Weights of a small GPT-style language model, trained from scratch on English Wikipedia.
Architecture: rotary positions, no biases in attention or MLP, untied embeddings.
MLP neurons of a small language model. Each row is named by its layer, matrix (gate and up: input weights) and neuron, and shows model dimensions 80-143. Each number is 50 + 10 x the weight over its row's rms, rounded and kept within 0 to 99. A neuron's up and down rows have the sign that makes its largest values positive.
After each neuron's rows, "fires on" lists the tokens most often at its 100 highest values on Wikipedia text that the model never trained on.

L2.gate347:50 54 63 61 42 62 39 41 61 60 42 51 56 44 54 48 51 62 59 36 51 51 29 49 63 69 42 57 65 61 68 53 59 61 62 38 54 40 35 43 38 49 44 62 29 35 48 41 55 58 44 52 54 48 74 49 61 45 36 53 49 62 52 61
L2.up347:65 56 61 51 54 50 59 70 47 43 35 64 66 60 66 42 50 54 55 46 65 45 39 50 52 43 41 48 60 48 48 63 57 56 65 49 37 42 55 56 41 37 40 63 55 58 52 57 67 30 41 53 53 55 57 52 59 49 47 26 43 45 55 37
fires on: "s", "p", "="

L5.gate65:59 36 60 40 65 49 47 66 56 39 32 60 52 59 40 45 59 64 50 49 56 50 41 73 42 64 47 54 52 54 42 46 39 57 52 36 55 42 53 33 44 55 66 48 53 56 52 38 64 35 36 51 57 32 42 50 44 67 42 38 48 65 49 36
L5.up65:55 54 51 48 35 57 50 57 56 56 50 52 51 42 55 50 57 30 45 56 33 47 32 61 45 51 63 43 46 51 38 52 44 54 53 35 40 52 45 46 59 53 50 65 67 57 57 40 47 67 28 61 54 51 50 32 62 50 63 34 43 54 70 46
fires on: "re", "ar", "ne", "ing ", "er"

L9.gate22:46 49 42 63 57 53 61 51 75 61 57 73 44 72 58 68 46 47 74 50 37 55 51 61 59 73 57 47 49 42 40 49 54 45 37 23 31 59 53 57 45 57 38 47 47 36 54 61 58 42 33 57 49 40 60 58 44 42 51 51 51 46 54 39
L9.up22:45 42 49 59 42 54 37 70 55 52 62 46 46 55 43 50 58 60 44 56 44 62 53 47 58 40 57 57 81 44 52 45 58 70 48 50 49 32 61 41 46 63 50 50 55 29 61 50 64 38 30 42 50 49 50 61 38 50 57 52 56 59 36 32
fires on: "m", "sh", "he", "p", "n"

L5.gate93:52 42 42 35 56 42 63 44 33 45 52 35 47 45 44 56 73 39 43 40 45 58 55 44 37 52 45 50 59 50 54 63 34 55 51 64 55 43 56 33 49 43 64 43 48 52 42 49 53 49 42 44 59 48 65 49 36 44 41 45 58 29 54 46
L5.up93:49 53 71 46 71 42 48 48 35 38 35 51 45 51 47 45 64 60 35 42 46 48 43 53 48 44 48 52 46 43 33 54 38 47 48 50 36 57 46 40 40 64 48 54 39 31 39 38 38 38 58 53 38 46 43 47 47 72 43 67 36 46 53 32
fires on: "and ", "id", "Care", "is", "Sci", "or "

L6.gate382:49 57 44 48 45 45 47 37 52 41 53 72 57 52 48 48 48 58 44 51 48 46 64 60 43 42 52 45 40 47 48 34 62 41 59 58 47 48 62 60 51 35 55 60 50 59 44 50 40 59 58 58 54 52 33 51 59 44 76 52 46 48 61 40
L6.up382:64 44 63 60 29 44 56 66 45 63 45 56 71 63 54 57 56 52 50 47 49 37 54 48 61 48 38 34 58 49 46 36 45 44 46 35 44 52 59 51 45 38 52 41 47 43 54 51 37 56 43 53 55 52 66 46 44 54 52 38 46 49 52 42
fires on: "\n\n", "ath", "h", "site", "or"

L5.gate50:37 48 54 43 61 36 52 50 61 49 45 63 60 45 34 57 44 46 61 47 50 56 44 38 55 36 34 36 40 41 48 57 53 59 55 55 46 49 57 51 56 34 70 47 54 48 43 52 49 63 36 43 69 45 40 59 49 71 43 50 46 40 57 62
L5.up50:45 35 50 40 35 53 44 37 44 70 53 53 57 56 35 41 32 70 50 43 44 76 59 39 40 53 27 52 42 53 41 43 55 53 63 63 42 57 46 37 38 65 47 58 47 47 44 58 36 51 35 65 48 46 44 55 58 55 37 47 66 55 43 61
fires on: "em", "r", "os"

L8.gate276:61 48 60 57 49 47 33 45 56 47 65 45 64 67 43 52 53 49 56 42 56 44 71 56 56 29 63 40 61 50 59 40 41 58 46 50 48 55 66 46 55 41 60 45 46 36 61 53 35 42 53 37 51 40 44 34 57 52 41 51 60 52 40 69
L8.up276:52 50 65 58 45 47 41 54 51 59 59 46 32 60 50 53 59 43 58 44 72 58 48 54 63 37 65 64 54 38 67 54 44 48 49 47 68 51 60 54 53 53 44 53 39 37 54 30 58 60 66 53 43 43 38 55 41 75 42 40 50 37 48 47
fires on: "sh", "sc", "Sh", "Sc"

L2.gate324:44 53 34 62 57 47 36 43 50 27 34 47 69 58 47 52 55 41 52 49 55 64 30 34 76 50 56 56 43 55 46 41 52 45 37 43 47 63 39 47 51 40 53 60 58 50 54 45 45 41 61 50 64 52 43 45 65 53 53 64 38 50 51 58
L2.up324:41 60 54 57 46 50 43 22 47 39 64 42 55 35 37 60 51 46 46 59 46 44 45 46 50 52 51 49 36 55 48 66 36 51 39 58 57 56 61 46 52 58 36 48 52 45 55 41 42 21 49 50 46 49 62 75 34 41 38 58 63 50 42 36
fires on: "pro", "es", "= "

L5.gate220:61 64 45 29 38 67 60 20 33 47 58 40 44 43 50 66 37 56 51 46 60 47 53 37 56 59 55 53 54 49 69 58 67 54 26 43 50 50 31 50 44 41 62 52 57 43 67 60 61 52 53 45 38 40 45 56 55 52 78 51 58 43 74 45
L5.up220:37 60 34 53 56 54 38 55 40 25 51 46 33 46 40 55 48 48 49 47 62 47 57 65 63 60 48 53 41 47 58 64 52 53 43 33 48 36 49 37 39 76 59 53 37 37 37 61 37 43 44 49 47 51 68 61 42 49 52 48 60 47 60 37
fires on: "of ", ".", "States ", "ed", "an", "p"

L8.gate109:38 64 61 46 45 32 41 55 42 43 39 62 52 51 53 57 54 44 62 31 59 61 56 61 47 35 31 39 55 49 45 56 69 37 50 50 42 46 59 53 49 31 60 43 46 62 60 61 47 55 52 55 48 29 50 52 66 64 51 51 32 53 37 45
L8.up109:48 52 50 38 60 35 46 49 47 45 62 51 37 64 64 52 37 66 42 68 47 68 69 53 46 55 52 45 40 49 46 54 45 63 46 53 58 48 58 67 48 39 51 40 67 37 65 58 43 53 47 48 38 55 39 56 62 49 36 59 55 56 56 52
fires on: "am", "em", "Em", "um", "ut"

L2.gate76:37 70 44 38 42 50 43 40 50 46 48 51 52 46 59 58 44 70 59 65 46 50 37 16 59 47 50 39 41 53 41 60 67 54 55 51 55 61 32 58 48 57 45 54 57 49 48 45 43 48 53 49 45 43 33 62 44 52 52 39 61 56 53 47
L2.up76:60 69 39 66 44 48 64 39 50 39 34 58 55 48 45 61 61 67 61 72 64 53 34 32 62 34 37 65 52 53 47 62 48 53 56 42 62 60 64 45 39 46 28 58 60 43 59 61 41 67 58 54 40 56 38 67 35 38 43 60 42 55 40 64
fires on: "Ne", "se", "ne", "fe", "Se", "bre"

L5.gate115:56 51 44 34 57 44 53 41 37 53 49 56 52 49 34 66 64 58 47 65 39 55 56 45 54 40 39 34 53 70 39 45 66 60 62 58 57 58 49 46 55 52 55 41 47 32 53 39 50 65 51 58 40 37 36 63 43 56 53 57 36 38 45 46
L5.up115:64 52 54 41 42 53 48 37 30 65 56 31 52 47 47 54 49 56 51 54 62 69 60 34 60 47 60 54 42 57 51 49 52 43 35 63 57 66 52 32 32 57 33 63 57 52 51 60 61 37 56 33 56 35 30 59 57 46 54 41 45 62 56 57
fires on: "n", "g", "z", "w", "re", "oge"

L2.gate376:42 38 46 46 76 55 45 49 58 32 49 69 47 60 49 50 50 64 46 50 62 42 40 43 42 43 59 46 41 47 31 64 57 60 56 56 47 54 38 43 48 39 45 56 63 41 34 36 39 47 44 52 49 57 50 30 38 52 54 41 51 49 48 34
L2.up376:63 53 59 56 31 42 56 47 67 40 38 39 45 45 59 45 44 57 45 49 55 46 50 47 57 53 63 64 42 40 42 58 53 56 58 55 52 46 47 47 75 50 43 43 38 60 35 49 44 50 34 46 57 40 59 38 29 65 44 45 52 40 55 57
fires on: "ell", "of ", "up", "ak", "pp", "ic"

L5.gate154:42 53 50 32 66 44 49 60 61 52 44 55 66 46 41 49 49 34 67 59 52 44 42 44 41 52 63 55 25 55 61 32 38 37 57 54 49 50 51 48 48 51 29 38 35 64 56 53 33 41 35 45 41 54 59 50 30 56 55 55 66 55 45 44
L5.up154:37 45 44 44 40 64 45 60 35 46 38 41 39 46 53 54 52 54 54 54 49 49 51 57 56 46 48 51 75 70 63 48 65 33 61 53 48 53 57 41 61 53 58 49 55 47 57 51 35 56 54 67 49 45 66 57 51 47 57 63 43 41 48 41
fires on: "f", "b", "c", "and", "em", "most "

L10.gate251:61 50 52 43 64 34 53 43 53 52 57 39 46 57 52 47 56 58 58 69 66 46 44 28 54 52 58 58 49 51 45 54 55 56 53 48 28 47 55 38 59 58 52 62 47 44 47 46 54 28 61 47 55 42 57 36 43 56 49 38 69 37 54 65
L10.up251:39 62 54 56 56 58 69 52 48 60 45 56 52 37 32 59 58 43 49 46 47 51 57 37 64 53 53 62 42 57 46 34 68 49 43 52 54 59 32 25 51 53 57 48 42 53 47 53 48 42 53 35 46 50 46 58 34 60 47 43 44 27 69 62
fires on: "el", "l", "z", "all", "Bel", "Spec"

L8.gate120:57 46 28 59 57 52 52 55 62 51 52 55 76 48 51 51 49 72 44 40 62 37 54 41 51 49 65 36 54 52 50 63 44 51 53 44 48 47 69 48 43 19 52 53 49 63 52 45 59 53 58 44 36 52 34 47 37 60 32 43 62 43 39 54
L8.up120:52 55 56 59 54 44 42 47 40 58 60 35 48 37 56 43 25 67 55 45 56 42 58 40 55 55 47 65 53 48 55 72 52 49 54 42 54 54 45 62 57 51 58 54 30 41 31 56 51 29 52 55 39 42 47 39 50 63 49 58 58 49 37 46
fires on: "ed ", "won ", "ten ", "ated ", "ted ", "en "

L9.gate90:56 52 36 67 48 20 46 57 65 51 48 49 74 46 55 58 59 60 56 60 50 59 62 36 30 44 34 50 46 56 48 48 64 56 47 42 53 63 45 47 53 62 58 37 58 49 49 62 62 52 49 52 62 61 44 33 41 46 37 52 38 58 53 60
L9.up90:56 44 49 38 51 50 50 55 65 55 40 46 62 56 57 40 50 47 62 49 45 52 48 54 36 46 26 54 62 50 61 50 61 66 44 52 21 39 44 39 42 48 35 55 39 48 56 54 50 64 59 47 49 25 45 53 58 44 59 43 52 65 54 50
fires on: "em", "sur", "m", "li", "sel", "l"

L2.gate328:34 56 54 55 51 64 42 36 44 48 53 55 62 48 73 45 46 43 40 53 54 40 41 46 41 22 63 63 64 59 56 41 43 31 53 58 42 56 45 68 51 58 43 57 60 38 51 45 63 46 50 65 44 48 58 49 38 47 50 64 44 24 37 41
L2.up328:42 57 79 72 58 49 55 47 31 56 56 53 55 45 64 52 60 45 60 55 61 36 56 34 49 28 46 48 79 58 38 55 54 30 47 52 54 42 45 58 47 43 40 63 59 30 55 42 50 70 60 62 45 59 59 46 47 58 50 63 53 42 41 42
fires on: "ell", "Can", "can", "c", "isc"

L9.gate147:43 41 39 53 51 47 52 55 49 42 55 52 53 30 27 39 46 55 61 61 67 47 68 50 63 38 64 34 56 54 39 40 66 56 57 33 36 40 54 58 60 48 36 31 43 54 50 45 47 38 46 52 39 43 50 48 65 59 42 43 65 60 47 62
L9.up147:50 61 29 46 52 42 36 27 46 28 59 56 49 45 44 41 40 43 47 44 51 45 52 58 49 47 40 44 38 38 60 34 51 50 46 47 56 49 61 60 52 44 68 37 48 50 55 37 49 41 54 62 44 58 28 51 47 53 61 51 61 53 28 51
fires on: "University ", "ation ", "y ", "tion ", "ment ", "al "

L10.gate325:56 29 58 58 50 47 39 44 58 67 45 53 43 62 63 51 35 49 54 24 59 42 42 44 36 43 48 35 56 47 55 32 49 41 49 28 41 47 53 53 51 58 42 53 50 38 32 51 43 40 47 38 56 43 37 53 51 59 45 48 63 60 63 37
L10.up325:46 37 56 50 50 52 47 58 52 60 65 69 29 65 55 72 60 46 54 39 57 35 52 45 66 78 52 48 56 53 64 57 41 57 57 69 60 46 57 60 55 39 42 81 50 44 38 36 26 36 70 41 41 39 42 65 49 60 56 40 67 56 53 57
fires on: "Sh", "sh", "b", "be", "E"

L2.gate378:46 64 56 45 74 53 58 63 57 54 46 54 44 54 51 47 62 56 57 29 46 24 46 50 47 42 43 56 32 63 63 37 49 48 56 48 56 67 37 54 48 56 53 35 53 60 58 51 68 43 55 55 42 51 35 57 57 46 48 36 50 45 39 64
L2.up378:67 54 48 41 57 60 37 64 53 59 53 30 58 60 42 64 59 58 64 46 46 38 55 55 50 37 41 78 38 43 42 53 60 46 30 45 57 50 41 23 39 66 45 51 39 53 50 62 56 59 69 45 72 60 41 55 55 34 45 56 60 66 62 69
fires on: "on", "g", "ou", "es", "z", "assi"

L8.gate89:55 33 43 40 38 56 38 60 54 45 46 65 57 61 54 64 54 70 35 43 43 61 35 39 38 42 32 51 63 50 51 57 39 31 60 67 38 58 58 46 42 48 50 38 34 54 58 55 54 27 60 47 68 46 50 42 58 46 70 47 42 56 46 57
L8.up89:66 41 49 55 50 53 53 54 32 59 51 28 45 30 46 49 55 50 46 48 40 59 65 49 45 68 48 35 49 51 32 53 52 32 44 54 42 52 46 38 47 56 52 32 41 47 40 50 53 39 51 40 55 31 57 45 44 57 45 48 45 64 52 45
fires on: "l", "r", "an "

L8.gate74:46 43 38 47 46 49 42 43 54 51 53 41 54 70 53 40 58 61 48 45 42 52 52 34 34 44 55 48 54 53 52 55 50 55 49 54 40 56 61 37 62 57 38 48 34 44 60 58 68 34 53 54 53 39 55 64 39 61 55 54 67 75 46 41
L8.up74:54 39 45 53 54 59 40 49 45 44 61 54 51 61 66 62 53 54 48 43 58 48 56 57 62 61 51 50 58 60 70 41 33 48 46 50 38 56 54 53 43 49 40 71 38 25 59 59 53 56 44 56 35 45 47 56 52 53 59 55 36 37 58 56
fires on: "Sh", "Ch", "ch", "sh", "qu", "h"

L10.gate102:52 36 60 50 59 56 34 45 43 43 39 44 57 58 35 44 42 64 41 55 48 57 63 53 48 42 52 59 39 59 58 43 47 50 53 63 46 32 37 37 64 70 32 45 54 58 52 56 56 40 44 31 67 41 42 59 52 51 56 37 56 53 54 60
L10.up102:49 34 37 52 58 59 54 44 47 29 40 45 66 70 55 60 48 30 57 45 51 43 58 58 54 35 54 56 40 31 42 55 54 70 58 62 61 34 38 51 53 51 31 42 43 41 43 53 46 41 57 40 54 43 51 65 56 57 47 40 51 34 49 40
fires on: "was ", "and ", "as ", "a ", "("

L2.gate253:27 66 40 34 49 50 59 51 57 42 47 36 49 47 48 49 50 34 36 59 60 45 52 59 44 40 55 46 75 58 48 31 63 47 30 39 33 35 62 56 45 42 44 40 52 24 53 61 57 44 61 51 52 45 37 56 64 60 65 48 51 36 33 43
L2.up253:57 57 42 33 66 61 47 47 54 38 51 48 46 61 48 35 50 31 56 32 55 50 55 58 67 53 48 59 44 44 57 42 64 52 56 35 34 42 54 50 43 34 76 50 60 54 64 59 50 37 36 44 48 55 51 60 56 65 67 38 58 49 53 40
fires on: ",", "u", "n", "s", "ent", "or"

L2.gate90:45 53 44 49 59 25 40 74 46 29 46 48 62 62 57 67 68 51 71 38 64 49 51 49 49 61 50 60 61 54 43 48 37 42 46 59 36 55 54 39 40 30 34 55 56 51 44 57 53 53 32 55 57 53 35 52 56 40 50 49 36 43 54 44
L2.up90:39 50 46 40 47 44 35 52 42 34 61 48 58 59 45 55 65 49 54 49 51 22 48 54 30 57 48 42 62 45 47 61 49 42 43 43 50 49 53 38 30 44 42 50 51 46 47 49 54 41 64 45 52 56 49 48 43 44 37 51 41 47 40 49
fires on: "de", "med", "ber", "as"

L8.gate37:55 66 39 62 37 46 61 52 75 52 48 69 54 45 58 49 57 62 46 47 38 75 46 58 47 55 44 40 50 40 53 59 35 54 32 59 52 49 35 65 32 33 54 75 45 43 57 46 47 35 60 63 63 44 55 52 44 57 44 50 55 35 58 46
L8.up37:57 45 55 45 50 53 69 32 52 42 61 57 50 46 41 49 38 48 43 54 51 39 60 71 49 48 50 41 34 55 37 61 41 38 49 58 72 71 21 40 45 43 58 54 56 47 54 74 49 44 52 48 56 43 58 67 52 52 53 63 31 54 36 48
fires on: "| ", "ab", "the ", "o", "en", "of "

L8.gate152:48 53 68 51 58 57 53 57 43 44 35 62 47 71 59 41 45 46 46 46 56 53 62 42 52 58 47 55 57 40 42 40 48 35 53 48 28 53 55 52 62 60 54 53 57 34 69 56 49 51 23 49 50 42 41 37 56 63 50 40 50 44 41 38
L8.up152:35 43 63 49 39 58 56 51 46 58 57 57 44 63 61 46 48 50 51 43 60 52 45 61 73 50 59 23 39 59 46 59 68 47 53 51 52 68 42 59 54 75 72 61 62 32 43 59 53 37 61 54 39 41 53 66 42 61 54 25 56 45 68 60
fires on: "Sh", "sh", "oll", "all", "er"

L8.gate274:59 67 24 49 46 47 63 42 47 59 58 58 47 39 41 51 51 50 56 40 57 50 74 39 44 57 51 66 42 35 50 59 32 45 53 23 53 47 49 53 52 24 48 47 58 66 65 61 58 40 30 36 53 51 51 63 53 48 35 67 49 56 55 46
L8.up274:67 46 31 49 53 59 45 60 55 54 44 44 45 45 59 50 41 48 55 36 48 63 56 53 55 67 33 59 38 28 46 75 41 61 50 44 51 30 51 63 60 53 48 46 39 69 45 70 68 46 47 40 37 51 57 63 55 72 37 40 53 41 59 33
fires on: ".", "| ", "of ", ": "

L10.gate20:63 73 63 52 43 61 49 45 53 49 39 45 37 57 39 58 37 58 54 39 45 54 43 61 41 48 57 56 42 59 64 67 62 59 25 56 55 58 54 24 55 78 42 38 46 47 66 35 52 47 66 47 40 45 28 49 57 58 52 39 47 47 33 41
L10.up20:70 45 67 56 60 42 45 71 53 65 58 42 49 59 48 41 47 49 40 49 64 55 41 40 46 50 32 44 57 50 36 45 64 49 49 57 44 47 60 40 52 53 55 39 50 59 53 69 47 38 54 49 65 61 56 54 39 39 34 44 49 74 48 67
fires on: "l", "ar", "li", "el"

L6.gate346:65 49 67 33 39 55 60 30 35 36 44 64 52 22 55 39 49 60 34 58 55 60 42 36 54 50 36 53 42 60 35 49 66 37 45 48 37 53 49 47 51 45 58 70 56 44 52 46 44 45 31 67 52 45 50 28 48 64 52 55 71 34 46 38
L6.up346:51 43 53 72 57 48 40 46 46 41 36 51 53 35 50 39 41 49 58 49 59 59 65 59 62 46 48 48 77 54 27 50 55 49 48 45 46 52 46 55 45 50 58 37 66 42 48 56 60 43 60 53 49 47 60 41 58 63 42 49 39 41 36 58
fires on: "ell", "loc", "rit", "c", "let"

L2.gate238:52 52 42 44 38 51 63 43 53 61 47 63 58 51 48 65 49 47 46 50 60 29 44 47 56 55 53 55 49 49 40 48 49 40 46 65 40 45 56 37 46 45 54 36 45 40 56 36 51 44 40 50 55 49 67 33 53 61 50 48 47 58 47 51
L2.up238:37 64 60 51 63 41 52 53 25 56 48 43 48 29 56 75 52 40 44 38 47 50 40 34 57 61 39 42 49 56 46 39 51 46 56 60 44 68 54 34 63 43 49 46 25 48 38 39 54 57 51 48 34 50 60 38 59 56 53 55 44 52 52 55
fires on: "l"

L2.gate50:41 54 57 52 52 56 41 27 45 36 64 49 55 65 57 47 45 53 44 56 39 68 55 34 58 57 50 64 55 48 41 40 57 58 40 33 62 61 47 49 51 26 48 62 25 54 48 53 55 46 62 47 63 26 48 50 57 56 58 35 27 41 29 44
L2.up50:39 52 35 51 48 54 69 42 40 54 61 69 59 35 39 42 59 58 50 54 47 45 35 40 40 46 46 57 41 45 28 62 37 51 51 52 51 54 66 61 53 63 49 53 61 52 39 53 68 51 72 41 61 44 57 47 52 45 48 52 20 45 36 50
fires on: "ers", "e", "es", "on", "= "

L8.gate352:54 65 38 55 53 62 35 40 57 63 52 53 37 67 44 71 46 50 41 54 43 52 54 58 58 54 63 53 73 48 59 56 57 54 48 34 50 47 66 26 55 57 46 45 35 35 38 66 40 52 57 50 54 52 46 29 43 52 45 39 34 45 59 47
L8.up352:47 58 54 56 56 48 48 61 56 49 55 42 42 62 52 54 71 61 66 40 55 41 38 54 55 52 42 48 40 76 55 41 38 51 55 62 49 56 46 51 51 51 54 59 55 52 62 62 43 50 61 45 48 47 61 44 39 52 40 45 73 58 28 40
fires on: "l", "ar", "ren", "kn", "bel", "fer"

L2.gate310:61 46 76 59 66 63 60 48 56 56 41 43 76 30 58 25 38 52 54 56 49 42 43 51 51 41 49 34 63 30 47 56 46 41 42 48 53 43 38 62 50 58 60 55 44 57 63 56 59 57 60 55 57 43 58 59 66 39 44 60 38 55 65 56
L2.up310:47 56 78 44 61 59 62 47 52 54 54 46 43 60 63 47 41 58 43 45 59 44 49 53 37 48 57 42 64 51 51 56 51 63 45 42 37 57 50 75 47 50 46 62 38 28 59 42 60 35 34 52 34 54 45 49 51 39 31 49 46 77 44 47
fires on: "s", "charac", "ess", "d", "Char"

L2.gate170:58 75 44 49 49 54 61 56 43 59 52 52 56 50 60 30 55 56 23 42 54 32 60 38 61 49 24 54 51 53 56 66 58 32 49 48 43 41 47 62 45 50 43 37 52 40 48 44 55 46 58 69 61 40 32 36 40 42 66 61 42 53 28 56
L2.up170:43 58 47 62 33 45 54 42 44 45 57 28 42 62 57 57 36 47 38 54 49 21 48 28 49 59 45 47 39 45 56 53 45 45 45 48 38 32 40 63 67 47 58 51 70 47 39 64 36 47 52 44 53 35 52 51 63 55 36 62 63 53 34 49
fires on: "ri", "al", "y", "igh", "vill", "i"

L2.gate275:55 58 44 57 78 47 78 41 51 64 23 44 37 43 43 56 52 65 45 67 51 46 50 40 39 50 27 41 65 73 51 67 51 39 48 65 56 51 47 39 42 46 38 63 56 67 50 57 33 39 56 28 57 39 45 41 46 54 48 57 39 50 42 66
L2.up275:62 52 44 63 51 59 61 30 62 52 46 44 70 52 53 37 61 50 65 60 50 38 73 50 56 52 49 54 55 53 53 55 35 34 45 49 47 52 53 67 54 55 52 37 80 40 62 55 69 38 34 58 30 59 72 52 50 64 33 51 35 37 54 37
fires on: "n", "Can", "can", "at", "Kn"

L5.gate149:47 55 55 30 53 29 30 60 44 67 60 63 55 49 60 44 46 50 53 60 48 48 49 30 60 25 47 44 45 51 49 57 55 61 39 63 50 45 53 56 55 49 57 42 49 47 45 58 46 57 47 65 54 55 38 47 48 41 61 21 58 47 43 35
L5.up149:54 52 52 45 31 52 56 37 50 58 42 53 53 60 39 69 49 44 48 44 31 27 57 35 56 43 45 69 52 54 50 35 41 42 43 40 48 54 25 67 40 67 58 50 53 43 53 48 42 43 50 45 57 59 45 45 59 59 42 46 69 68 47 58
fires on: "le", "i", "ov", "k", "re", "y"

L10.gate45:51 54 38 55 45 53 63 38 62 59 44 52 47 46 30 56 62 56 47 40 61 58 38 34 61 35 49 56 33 51 41 52 45 42 56 49 56 44 61 34 50 43 46 52 36 59 36 46 48 61 38 40 59 65 50 47 40 49 51 47 70 55 55 43
L10.up45:58 55 42 48 66 62 47 13 43 42 36 54 60 41 43 54 51 59 49 40 40 67 50 47 54 49 55 40 57 41 40 56 39 59 60 46 60 54 45 55 52 54 55 51 62 50 41 31 59 48 50 32 62 56 48 52 43 63 40 52 57 41 66 58
fires on: "and ", "of ", "\\", "in ", "or ", "ed "

L2.gate29:49 54 43 31 54 41 45 43 44 49 35 73 54 51 47 48 39 43 51 49 47 53 49 50 67 51 52 59 52 52 66 70 59 54 41 42 44 37 46 44 43 60 62 52 40 54 46 46 33 48 47 49 72 36 65 50 39 51 37 74 49 31 58 42
L2.up29:53 52 42 24 38 32 49 56 49 50 48 44 56 49 42 39 31 52 49 52 26 53 50 54 47 57 50 41 61 49 49 59 56 49 43 54 57 44 33 48 43 50 56 35 31 51 32 60 40 64 55 48 44 48 62 52 39 67 53 39 51 37 66 55
fires on: "em", "or", "stit", "Min", "stitu", "fem"

L9.gate38:46 42 44 59 71 45 49 57 46 41 54 71 57 47 43 49 50 55 56 62 46 54 58 55 48 62 48 59 46 38 35 44 53 48 40 46 49 39 50 41 47 44 47 48 46 31 60 40 43 51 75 54 45 46 48 63 47 44 44 37 49 43 68 42
L9.up38:45 50 57 41 56 44 55 57 31 52 43 46 52 40 42 45 61 52 45 52 53 52 52 49 56 45 44 50 55 50 33 70 73 42 43 56 48 41 60 57 71 61 41 48 59 63 52 43 48 44 54 59 25 29 64 44 47 46 41 61 53 58 62 51
fires on: "of ", "'", "', ", "z", ": ", "a"

L8.gate84:50 68 49 49 47 52 51 65 48 57 33 56 38 55 48 33 50 61 57 69 46 61 54 45 47 47 39 45 54 55 53 50 43 48 44 54 50 64 60 25 38 46 63 61 47 54 32 65 50 30 36 58 63 62 50 60 40 55 41 60 62 34 61 44
L8.up84:56 63 51 51 39 70 60 44 62 54 37 55 37 32 52 45 60 45 49 56 46 64 40 48 42 47 50 47 59 42 49 66 46 51 62 31 29 52 42 34 64 43 62 45 36 26 44 52 62 54 45 61 76 68 46 55 64 58 40 61 54 61 65 61
fires on: "l", "er", "ar", "y", "m", "op"

L9.gate265:38 60 63 56 46 48 47 47 49 73 54 57 46 41 64 50 51 51 56 62 45 50 51 60 66 48 54 33 55 47 51 33 52 41 50 47 48 44 53 44 49 65 61 58 50 69 56 54 27 47 52 49 63 56 52 60 44 54 68 25 51 37 58 50
L9.up265:45 49 67 62 42 58 52 63 30 41 40 36 53 64 48 53 49 28 63 55 36 43 52 57 60 43 50 56 55 47 52 47 55 38 43 30 29 46 50 56 43 62 55 56 48 58 52 58 47 52 48 72 41 58 62 41 38 55 56 49 49 37 51 49
fires on: "an", "i", "or", "h", "as", "and"

L5.gate235:42 69 47 49 62 60 44 54 46 60 59 43 69 54 43 53 41 42 46 36 57 57 43 49 65 27 54 46 62 53 61 44 61 31 45 54 38 49 35 57 49 54 51 41 46 47 48 54 46 43 51 42 56 48 45 54 46 56 57 54 60 61 58 39
L5.up235:52 55 59 41 59 59 65 55 59 55 75 40 60 47 50 43 39 58 33 30 47 58 61 41 53 41 54 55 56 64 57 49 80 35 41 51 45 45 38 32 35 54 52 46 71 46 46 59 47 43 37 52 60 37 50 49 51 43 61 46 46 66 44 53
fires on: "ys", "s", "ch", "enc", "or"

L9.gate282:43 40 50 53 62 52 54 30 51 50 57 52 64 52 52 32 56 57 49 54 64 68 59 53 43 41 54 39 51 40 36 60 54 55 40 52 50 53 68 56 43 43 46 48 54 55 78 61 60 53 56 48 65 42 43 43 42 42 54 49 40 47 60 58
L9.up282:42 45 47 52 42 33 48 52 54 57 64 61 54 43 66 65 36 60 37 53 63 70 52 50 55 59 43 65 83 42 56 51 60 64 41 48 63 46 58 53 47 44 58 46 37 60 39 46 52 48 58 47 44 45 58 47 45 46 46 60 46 55 35 42
fires on: "ed ", "such ", "ic", "ated ", "r", "used "